{"head_dim": 64, "norm_eps": 1e-05, "rope_base": 10000.0, "rope_fraction": 1.0, "init_std_o": 0.0267, "optimizer": "muon_hyperball", "final_lr_fraction": 0.1}
MLP neurons of a small language model. Each row is named by its layer, matrix (gate and up: input weights; down: output weights) and neuron, and shows model dimensions 16-111. Each number is 200 + 20 x the weight over its row's rms, rounded and kept within 0 to 999. A neuron's up and down rows have the sign that makes its largest values positive.
A block is one neuron, or neurons of one layer that tend to fire together. After each block is what it responds to, as a language model described it from the Wikipedia text at the highest values.

L6.gate319,214,201,212,229,194,224,214,208,172,191,209,223,255,201,193,167,263,209,187,195,195,187,201,200,214,201,194,185,224,202,225,248,203,203,198,196,190,228,226,229,224,176,221,208,216,204,184,182,209,193,188,195,209,191,203,220,198,199,215,237,188,152,177,172,174,187,182,199,211,189,189,196,197,181,190,211,179,193,191,187,218,236,216,205,206,191,188,201,195,212,179,184,163,169,145,227
L6.up319,222,158,196,174,211,205,224,198,186,205,182,204,170,225,226,181,188,196,225,214,195,213,179,177,167,196,217,202,230,216,175,206,210,161,211,217,202,198,184,194,184,176,223,170,169,209,176,229,189,211,196,212,218,229,178,196,213,191,197,188,190,200,211,186,207,206,192,201,204,192,192,223,184,183,173,224,186,208,228,221,223,180,204,198,212,191,232,211,172,213,218,209,175,178,212,197
L6.down319,191,216,203,166,199,207,221,191,191,201,221,199,161,181,201,196,197,228,206,228,206,216,201,200,207,179,212,185,222,188,193,171,208,212,202,186,205,168,221,236,185,193,264,175,206,195,182,204,149,192,176,179,181,175,198,210,192,201,186,208,244,204,193,183,228,174,184,180,220,240,183,207,202,187,163,201,241,217,219,220,212,197,201,203,205,214,233,191,185,134,242,231,237,228,231,205
L6.gate330,192,210,191,210,212,193,163,195,173,199,214,184,151,191,204,196,214,178,203,215,192,181,229,219,177,219,209,198,215,202,206,223,208,223,184,183,238,189,164,228,218,188,211,198,224,224,200,197,190,218,190,164,207,194,204,182,191,215,210,216,193,264,213,195,217,157,199,210,201,164,220,191,199,166,164,208,221,207,214,210,200,166,267,181,220,216,203,196,198,188,249,216,195,179,224,206
L6.up330,194,218,197,220,195,189,204,187,222,197,176,220,174,153,199,205,205,193,196,207,199,199,200,185,214,202,213,198,179,219,190,210,188,225,164,215,191,171,199,191,171,212,199,207,198,224,189,212,198,214,195,207,220,210,209,224,204,196,182,177,211,177,198,174,178,185,226,203,191,241,198,235,182,215,197,240,207,235,204,206,197,187,199,187,208,206,228,202,189,219,188,219,211,226,233,223
L6.down330,192,203,212,174,197,196,185,193,171,212,208,162,195,209,201,210,195,236,187,198,214,159,194,210,223,183,222,200,147,162,222,196,232,205,184,216,187,212,180,204,210,173,181,200,202,190,200,205,211,232,196,212,228,208,198,191,216,219,206,227,184,197,210,219,200,221,182,215,201,231,180,199,223,187,192,205,188,194,198,188,214,177,196,211,200,205,204,229,186,143,240,198,159,208,202,208
L6.gate385,221,216,180,204,201,150,192,168,205,184,209,240,213,149,198,196,182,202,201,184,242,216,180,199,206,219,214,192,204,183,181,206,193,233,171,208,203,200,201,198,173,208,207,186,223,182,176,219,203,212,188,171,191,230,168,184,172,204,233,227,233,217,187,188,213,195,203,196,217,183,197,196,210,215,196,183,185,216,205,209,177,175,195,168,196,233,196,208,192,166,194,215,236,190,183,210
L6.up385,205,199,195,221,211,165,193,185,247,218,185,214,154,162,212,183,220,197,201,218,189,195,147,185,205,192,206,200,170,243,191,188,215,204,150,219,210,185,167,158,203,180,202,162,191,195,152,209,216,174,176,182,173,243,187,213,191,196,172,174,208,211,216,247,185,186,196,195,206,217,200,196,212,184,179,204,212,227,209,203,176,178,211,190,189,232,237,217,193,188,165,217,204,249,179,220
L6.down385,212,177,223,194,201,171,209,191,196,208,158,241,193,200,182,198,210,213,199,186,226,228,170,147,202,211,215,227,243,209,183,216,247,215,198,213,192,210,194,205,212,218,220,204,174,190,171,227,192,193,170,186,215,220,229,228,220,192,188,184,207,193,222,214,223,187,193,170,189,207,175,183,201,207,155,199,216,189,204,193,211,196,201,195,206,244,194,211,206,205,195,189,158,182,209,224
L6.gate426,177,184,176,184,170,221,209,192,197,185,190,193,196,187,221,194,185,177,220,217,172,203,210,188,215,172,222,165,232,175,200,228,198,201,164,219,205,199,178,175,158,237,222,190,201,165,199,175,217,198,192,234,201,214,219,215,188,216,184,197,191,209,177,191,195,216,171,237,228,191,215,250,156,206,201,223,224,241,165,221,194,201,190,208,223,160,206,164,200,188,231,209,202,215,189,198
L6.up426,186,185,202,229,178,203,191,179,206,200,230,206,252,187,197,220,149,187,201,216,185,211,209,185,241,141,168,186,229,186,191,196,208,217,213,203,191,227,167,189,220,245,212,194,222,199,209,173,214,216,221,198,243,217,198,212,206,232,187,201,194,181,192,208,228,179,207,214,217,220,199,207,188,178,230,194,221,206,168,211,245,221,187,223,227,152,161,193,232,226,227,196,184,216,221,210
L6.down426,151,208,208,208,166,214,186,180,240,192,192,185,218,194,183,183,179,142,188,188,196,191,195,187,204,190,190,216,221,177,216,202,221,205,183,204,204,214,157,209,205,211,212,204,203,167,193,154,207,185,210,203,179,198,232,206,167,205,186,202,189,214,178,211,201,180,198,238,222,226,207,197,188,215,194,212,205,204,198,210,194,219,243,208,184,185,211,197,182,195,216,223,194,187,201,179
Responds to: Prepositions after verb clauses. Prepositions completing a verb or clause, especially instrumental "by" before a gerund (moves the plane by tilting), plus "to the", "on", "in", "into".

L8.gate305,156,209,231,203,193,182,222,208,225,209,208,213,184,217,187,209,213,170,164,228,210,215,177,228,208,182,252,169,216,156,203,192,224,211,214,253,185,200,182,218,188,218,200,208,212,208,194,208,192,185,229,198,181,206,189,209,215,212,200,238,179,190,201,216,202,227,201,201,167,211,178,187,196,190,168,199,229,212,198,224,194,222,204,187,202,201,204,184,188,209,187,226,225,214,206,180
L8.up305,222,229,179,215,188,233,195,212,214,171,223,208,209,213,217,206,211,176,228,185,194,188,181,234,153,202,220,156,210,159,200,202,192,203,212,207,240,226,153,160,219,192,199,167,220,243,232,207,187,216,184,190,196,202,200,173,184,175,262,180,186,210,195,234,177,229,219,218,206,188,179,228,177,190,209,195,204,185,202,221,181,206,238,205,213,192,211,237,199,185,201,164,193,188,170,232
L8.down305,228,182,212,202,223,201,210,161,181,213,245,177,204,211,170,222,202,195,190,172,216,204,200,175,247,197,237,206,223,190,168,169,247,187,220,193,230,184,230,185,204,219,205,181,197,186,181,205,225,227,202,202,231,166,196,175,147,204,226,231,197,166,215,216,193,195,171,191,179,209,225,176,181,192,186,220,218,190,235,211,185,234,185,204,179,170,162,205,244,189,215,211,201,192,169,186
L8.gate526,219,206,215,196,187,195,187,225,186,184,195,188,185,229,219,173,174,169,171,204,191,207,234,197,175,156,185,236,229,213,189,189,229,189,220,182,224,213,186,225,236,190,183,212,209,231,202,199,210,173,213,197,172,200,209,201,236,168,181,182,207,196,197,191,178,209,173,177,207,228,219,224,207,184,246,250,182,195,182,180,141,210,221,178,217,198,196,167,220,196,172,156,190,193,216,220
L8.up526,208,182,220,169,210,229,201,188,176,207,201,164,211,191,187,147,184,200,208,184,204,182,203,212,216,214,190,212,202,197,187,197,195,189,186,165,199,203,197,209,223,203,252,188,202,218,212,189,201,206,210,212,194,198,209,161,220,192,181,193,200,233,208,186,178,206,202,224,196,203,203,208,141,211,210,187,178,173,214,196,188,198,214,182,204,194,226,205,185,192,244,204,191,200,209,204
L8.down526,178,195,213,205,220,196,201,194,181,204,206,188,178,215,176,162,188,195,206,222,218,192,207,169,189,189,205,219,199,220,209,192,207,194,198,160,231,214,185,169,229,214,207,200,212,194,210,209,212,200,191,181,204,204,176,196,210,179,244,215,181,199,209,189,211,236,181,196,204,199,211,211,203,197,196,215,182,207,179,203,130,164,186,237,152,186,203,139,176,212,197,216,208,208,206,220
L8.gate636,160,199,191,220,227,184,179,233,209,176,202,207,190,197,214,208,215,185,212,191,196,227,194,179,196,145,220,175,238,171,223,199,238,219,182,256,182,208,211,215,225,208,209,177,224,196,210,198,189,198,191,178,229,228,207,216,237,229,188,235,205,219,165,174,222,181,186,160,229,195,197,208,194,188,196,222,208,205,227,183,231,198,175,223,195,190,230,208,196,210,214,199,215,159,177,207
L8.up636,194,215,231,212,153,216,197,193,197,224,195,207,220,179,189,186,224,201,170,221,189,208,202,191,214,252,184,213,212,182,202,213,232,192,167,236,230,189,193,225,203,241,203,185,185,205,190,170,201,198,225,193,220,198,215,187,212,209,184,169,163,213,157,171,165,171,179,210,183,190,180,230,185,216,192,192,189,190,227,205,193,179,187,245,212,179,213,184,146,201,237,205,185,207,215,199
L8.down636,159,198,217,201,215,236,160,201,221,208,204,241,182,162,196,205,200,202,244,239,217,175,184,211,179,200,203,199,224,182,256,179,193,179,227,173,194,177,191,215,178,220,201,224,180,193,201,221,180,182,207,170,203,203,205,215,222,199,189,192,207,193,188,200,185,217,177,214,176,236,165,206,214,218,207,165,208,177,205,180,227,203,174,224,208,219,226,175,191,161,200,187,186,192,223,191
L8.gate764,198,211,176,203,225,226,220,207,207,155,201,203,192,205,229,163,202,238,209,188,201,199,205,187,184,190,213,165,194,201,222,199,219,184,211,204,232,190,196,210,203,235,198,199,218,181,232,217,159,217,199,188,233,191,203,213,211,200,183,201,211,204,178,224,219,210,208,205,175,194,188,226,171,191,197,232,199,213,231,170,244,211,207,220,234,231,182,189,174,175,173,199,218,186,207,205
L8.up764,184,221,205,225,215,191,214,190,211,179,204,230,184,233,204,173,226,188,211,215,201,220,205,181,183,186,199,199,223,175,190,213,221,175,190,214,238,238,210,229,220,208,234,184,187,203,209,185,190,176,200,205,221,230,196,174,180,160,188,202,218,209,210,207,214,219,175,154,178,212,200,193,189,237,206,181,215,189,198,203,222,164,205,247,262,202,194,203,204,207,188,206,183,215,194,173
L8.down764,242,197,215,229,206,197,179,201,230,200,246,170,205,204,210,218,219,203,211,204,195,194,196,196,182,193,197,224,236,211,167,197,207,204,211,211,177,217,178,163,205,211,166,195,186,198,170,232,233,198,227,206,206,222,226,185,205,213,181,185,203,198,199,204,181,156,186,219,213,211,150,219,226,194,179,164,198,208,229,196,215,208,206,191,183,196,211,195,179,215,228,202,261,179,213,188
Responds to: Clause-final linking prepositions. Prepositions like in, to, from and for opening a phrase right after a completed clause or noun phrase, as in "partnered with X to develop", ", in violation".

L3.gate1275,191,229,186,230,179,216,200,191,203,189,204,238,191,204,195,195,215,226,195,174,225,187,190,181,220,199,208,225,185,203,199,179,182,219,242,213,205,204,178,226,179,175,201,184,199,199,217,169,194,184,225,191,209,197,166,188,197,206,201,179,219,198,237,189,231,170,236,180,219,185,187,200,202,185,185,211,232,206,233,217,224,225,191,230,210,188,185,228,189,178,196,199,220,231,185,205
L3.up1275,172,240,169,225,187,218,197,181,213,187,178,233,187,199,196,185,215,210,195,172,202,182,203,189,231,211,220,206,193,203,198,185,185,228,244,203,196,214,179,237,175,186,219,187,206,221,223,173,195,187,221,202,225,209,172,179,198,204,208,183,207,172,241,194,217,187,234,199,246,162,168,200,220,190,182,194,220,197,210,219,221,218,215,215,223,199,195,243,191,172,196,187,236,222,196,202
L3.down1275,181,225,217,202,192,236,175,182,204,183,173,216,212,206,207,191,188,184,188,163,210,196,203,212,228,205,226,199,164,235,185,193,185,215,226,177,211,204,188,210,161,196,216,231,207,183,202,203,217,204,202,250,232,199,140,179,194,195,190,188,184,164,220,187,195,208,214,180,209,187,186,199,186,227,159,200,220,234,195,214,218,241,144,224,222,181,219,252,172,207,168,189,222,198,194,233
Responds to: Date-opening prepositions. "In"/"On" plus a month name at a sentence or paragraph start before a year or day, e.g. "In June 2026", "On February 10"; also "In", "out".

L8.gate219,176,246,211,187,232,169,234,201,179,201,218,171,196,202,159,199,214,214,221,181,223,230,202,229,206,223,238,210,205,222,191,212,232,205,182,225,228,228,221,159,192,185,169,178,220,200,168,226,201,217,237,202,189,189,200,208,215,228,216,215,225,183,241,209,189,229,183,186,194,184,224,166,230,212,178,202,193,200,210,235,220,191,203,218,213,181,194,183,199,182,175,229,206,200,190,198
L8.up219,227,214,193,196,225,209,188,206,208,220,223,183,207,217,208,218,249,213,170,225,208,168,210,156,220,175,227,184,202,223,198,190,192,212,203,214,211,218,202,192,203,224,209,207,235,198,197,200,226,209,222,195,152,202,206,277,202,189,238,205,197,157,239,207,213,234,169,190,195,208,231,164,206,204,187,157,218,179,191,202,168,212,181,207,183,190,212,193,193,213,208,255,174,188,165,215
L8.down219,244,186,196,201,246,165,202,209,197,221,206,199,195,221,207,200,244,213,150,196,185,221,223,168,207,194,225,169,210,211,220,202,217,199,214,198,237,208,184,162,186,185,189,203,223,168,199,194,246,225,221,186,162,217,163,245,195,191,233,197,194,197,240,217,229,225,212,184,186,233,223,194,213,219,238,211,228,172,189,166,191,219,200,203,207,192,203,191,192,188,208,227,184,213,205,190
L8.gate472,194,211,188,172,195,188,223,177,190,218,181,209,210,202,183,168,194,213,193,185,207,213,193,169,227,209,223,203,205,225,201,183,194,202,196,188,165,208,211,174,195,201,204,193,193,196,231,162,211,205,176,221,225,208,186,186,175,227,207,217,199,193,180,225,203,193,172,170,229,233,181,195,208,231,180,204,184,194,206,164,197,213,193,204,166,216,223,212,179,194,229,214,187,193,183,190
L8.up472,210,209,213,214,204,220,200,169,197,203,208,226,174,171,211,220,208,169,226,204,198,163,214,214,222,220,194,178,231,182,188,194,217,208,201,239,210,190,185,227,161,219,226,206,227,199,197,162,171,190,205,160,191,214,219,161,207,204,182,196,197,210,212,246,230,168,175,228,195,167,190,187,243,230,194,202,183,217,229,202,203,166,216,194,171,236,209,237,201,196,192,193,191,200,233,198
L8.down472,214,184,216,220,196,201,168,178,217,198,221,203,151,198,147,204,237,170,251,212,196,199,217,206,206,238,208,227,189,178,184,181,242,208,207,230,225,180,160,223,179,169,180,246,207,176,175,164,200,223,170,189,187,200,231,195,197,200,210,200,228,197,194,213,175,150,182,192,235,167,192,209,185,172,199,201,203,206,203,204,210,181,195,161,187,225,215,214,219,185,243,186,196,223,223,178
L8.gate699,210,207,209,153,204,195,191,170,228,192,209,204,200,193,195,177,164,221,199,193,221,226,186,194,204,226,208,196,202,226,194,194,203,180,183,186,165,226,208,181,155,215,235,178,190,223,209,227,221,197,193,162,215,168,187,233,216,178,174,196,236,225,206,196,216,218,186,227,221,196,228,222,216,202,166,156,209,176,218,187,189,206,205,212,223,221,220,212,159,198,226,225,200,205,207,210
L8.up699,223,214,182,184,212,211,200,209,223,184,185,196,204,188,231,190,191,230,230,191,201,188,193,195,208,195,164,214,189,216,191,192,209,151,220,177,195,214,197,186,196,188,201,199,195,195,182,193,211,190,199,183,211,142,191,197,219,184,163,181,162,215,225,255,211,212,181,203,197,216,211,210,186,209,204,196,184,202,211,193,157,205,193,210,236,219,191,202,158,187,236,216,203,195,227,198
L8.down699,213,207,172,169,187,177,190,189,198,168,174,208,240,205,204,234,211,225,187,208,187,184,157,181,194,193,185,236,173,207,187,212,178,192,201,201,168,234,164,217,184,207,230,203,172,215,232,207,210,196,217,201,209,185,192,208,191,192,193,225,189,222,199,187,243,205,221,192,214,182,228,208,196,209,165,175,215,179,208,221,160,186,226,217,185,224,197,201,212,203,155,216,184,233,206,187
L8.gate1251,184,207,213,211,221,216,171,219,217,239,197,210,204,186,166,223,221,206,191,207,185,223,234,218,212,179,190,205,199,216,216,196,190,173,179,230,235,232,158,180,183,162,212,166,230,210,221,217,235,218,212,207,192,197,209,210,191,168,211,191,188,173,195,213,240,196,219,186,190,228,216,179,207,231,227,172,189,194,195,223,203,194,196,193,251,207,201,174,193,207,190,223,204,193,198,227
L8.up1251,199,170,205,154,182,201,211,202,155,183,209,204,196,195,158,174,190,191,204,233,173,212,191,216,205,175,225,199,165,218,194,184,230,204,178,220,186,206,225,214,222,189,229,192,200,185,220,226,215,236,186,190,157,216,195,214,175,198,237,185,183,193,222,211,203,171,198,213,241,213,188,231,213,222,181,187,223,184,167,183,223,196,212,225,202,220,230,183,190,205,202,195,196,201,180,219
L8.down1251,215,217,195,205,220,200,181,196,186,213,198,166,209,227,196,163,188,185,183,211,193,207,176,163,218,224,214,191,174,239,186,167,225,173,192,189,214,223,177,198,159,190,229,162,207,172,168,214,252,197,218,195,231,198,215,223,207,195,209,210,194,195,193,212,197,183,185,182,188,228,203,192,201,239,217,232,217,198,190,203,192,197,199,204,252,181,188,205,212,216,193,223,176,197,206,199
Responds to: Ownership-transfer passive verbs. Verbs and connectives right after "was" in history passages about property or places being sold, seized or absorbed (was taken over, was sold and, was absorbed); weaker on function words and numbers in tables.

L3.gate207,176,182,178,196,175,183,201,210,218,211,219,201,185,209,211,236,203,204,202,195,196,230,192,195,184,206,219,184,201,206,235,208,196,227,183,179,190,189,175,211,205,187,193,203,200,185,207,190,241,200,205,199,177,206,188,202,225,193,205,167,156,206,207,202,215,241,189,195,201,185,197,206,169,264,189,199,155,179,194,169,195,200,220,160,217,191,212,221,186,184,187,169,204,210,190,195
L3.up207,181,207,203,216,202,210,227,211,219,227,179,217,220,208,227,175,202,201,172,176,216,174,190,224,188,219,189,214,173,179,208,205,175,180,210,173,225,178,208,184,214,193,157,224,191,219,215,236,166,212,195,213,176,194,209,173,199,174,203,192,208,221,238,180,223,210,192,186,204,204,197,203,217,183,191,236,204,197,193,195,212,183,235,194,203,235,214,232,220,202,232,194,211,239,210,215
L3.down207,200,222,202,199,204,158,171,222,187,210,220,161,210,194,209,212,201,207,214,183,199,191,221,170,179,197,207,228,161,195,198,170,220,169,198,162,200,219,210,169,206,208,194,186,232,204,157,198,220,206,190,184,218,196,189,189,142,204,209,230,239,215,171,217,205,221,219,168,213,224,162,189,237,191,200,177,208,198,205,192,241,218,195,192,196,188,197,208,224,210,217,197,208,218,210,205
Responds to: Conjunction "and" joining clauses. The coordinating conjunction "and" (sometimes ", and" or fused "ed and"), often after a verb or noun, starting a second clause: "returned to his position and continued", "was postponed and".

L6.gate60,182,238,218,183,214,206,171,200,198,181,188,182,200,217,190,185,215,188,184,235,189,176,204,224,197,186,201,192,204,239,205,193,199,194,204,220,188,213,226,209,229,169,231,213,206,213,181,171,228,202,201,165,229,169,184,221,198,186,201,212,187,190,225,201,212,208,172,221,198,215,211,207,214,203,201,178,198,185,214,182,180,222,248,223,200,197,199,222,184,190,212,200,236,193,192,199
L6.up60,170,230,193,200,207,221,183,198,201,241,222,223,201,184,205,207,209,203,192,212,230,226,186,203,206,158,188,181,195,193,205,185,242,209,215,203,185,219,188,221,210,219,194,225,215,232,229,202,173,213,231,204,215,203,197,211,185,232,247,213,198,156,182,180,180,212,199,169,225,221,220,216,203,232,186,238,224,221,178,230,219,204,223,209,215,178,234,201,223,204,235,205,179,195,180,229
L6.down60,144,204,182,190,204,192,151,176,195,258,219,186,215,208,214,223,184,211,189,203,192,203,236,206,219,199,198,204,213,177,219,184,206,178,177,220,200,215,187,227,225,199,191,197,224,225,211,199,225,217,203,210,202,194,205,180,209,255,205,179,164,173,180,180,187,219,174,201,203,194,196,211,177,224,197,198,198,210,197,217,228,171,210,209,204,221,183,213,202,192,196,174,198,189,176,195
L6.gate406,192,188,208,218,144,230,179,204,189,215,212,180,222,191,216,204,200,226,199,227,227,233,208,207,194,194,170,219,213,195,190,200,180,204,183,202,224,181,227,171,184,197,194,189,219,193,224,178,167,218,198,216,230,203,219,181,198,236,216,214,182,174,191,215,188,194,176,214,188,167,212,183,216,185,194,200,198,165,208,192,184,209,196,220,206,204,171,250,236,198,187,169,193,238,223,215
L6.up406,191,173,193,204,155,241,175,201,194,225,222,175,239,172,225,208,216,237,156,214,211,215,189,232,193,204,206,219,218,223,188,197,178,176,193,227,215,222,226,168,194,203,183,193,210,191,211,177,174,199,182,202,222,219,211,157,198,223,228,225,170,199,173,215,182,202,208,210,194,194,219,188,195,222,186,202,160,183,213,202,187,203,187,216,194,212,165,221,221,223,195,188,185,196,230,198
L6.down406,197,201,208,211,200,206,207,217,205,201,224,195,227,187,207,204,203,198,167,185,173,199,184,241,188,193,219,187,215,193,199,192,202,199,197,208,196,216,209,195,186,202,205,206,186,213,213,202,210,193,190,207,205,219,198,175,214,200,208,199,189,208,201,208,201,206,220,227,186,208,214,205,191,194,182,232,175,179,199,180,197,215,218,200,187,194,187,182,210,184,201,208,171,201,215,193
L6.gate503,187,217,176,190,205,209,199,211,175,209,200,211,226,195,197,226,202,214,193,190,245,216,198,229,202,178,228,194,185,188,186,171,207,195,193,202,222,203,232,197,189,214,223,205,181,199,211,216,249,181,175,207,198,213,180,194,215,213,205,182,218,207,206,236,208,217,237,191,200,193,200,224,184,170,189,233,192,183,177,212,203,210,213,167,203,207,201,165,175,186,221,219,192,174,239,191
L6.up503,219,209,179,211,163,184,170,208,195,178,202,197,187,183,184,207,214,242,195,225,234,245,189,174,203,238,148,206,174,187,226,216,194,192,177,203,215,184,224,201,209,213,217,230,211,152,225,154,193,229,188,226,212,192,216,223,177,233,217,215,190,186,199,241,190,219,243,198,189,188,200,200,182,175,206,208,182,192,237,211,207,203,194,174,203,223,193,194,209,209,222,192,218,238,234,222
L6.down503,222,192,177,179,140,191,156,181,192,197,180,188,174,205,190,188,219,244,222,224,241,212,180,174,207,227,157,224,174,192,224,227,181,203,189,187,194,181,222,220,213,224,188,206,226,191,197,177,178,222,186,212,210,187,200,223,178,218,220,215,192,188,184,226,187,206,195,206,208,171,216,182,178,229,200,179,201,206,227,206,208,184,187,204,207,232,234,209,237,214,198,188,244,228,206,202
L6.gate894,202,219,210,199,164,249,205,206,190,198,216,161,220,161,214,193,210,201,174,192,212,197,179,258,218,189,197,193,208,222,178,213,179,191,168,227,215,202,233,174,193,194,190,216,211,193,192,192,179,202,202,208,207,220,208,172,188,220,235,206,168,196,192,226,193,217,200,204,168,224,209,183,199,197,204,226,180,175,194,202,227,226,164,238,236,200,182,257,240,216,212,197,207,197,209,216
L6.up894,182,188,191,193,159,211,177,192,186,203,233,183,226,165,217,213,226,226,173,238,223,210,205,216,179,207,186,223,231,226,175,208,180,201,169,227,210,189,235,147,188,204,203,196,192,182,233,184,194,200,190,192,219,200,198,194,219,221,191,201,184,201,192,229,187,195,215,215,177,184,221,197,211,205,199,234,135,187,206,217,157,206,172,205,202,214,167,216,214,214,204,195,181,224,235,198
L6.down894,204,211,195,219,191,198,206,180,190,210,211,185,219,226,205,191,196,196,195,219,198,212,197,235,176,202,186,202,206,217,191,201,209,189,179,198,196,204,218,173,198,204,205,215,224,197,225,183,199,228,191,191,219,204,185,189,200,215,205,192,183,198,198,216,184,204,211,221,190,181,225,193,199,201,196,209,210,191,217,203,178,208,169,209,201,179,177,203,233,205,194,204,178,218,220,212
Responds to: Paragraph breaks before headings. Line breaks after a sentence-final period that close a Wikipedia paragraph, often just before a heading like ==History== or ==Members==; weaker on table-row breaks and phrases like by the.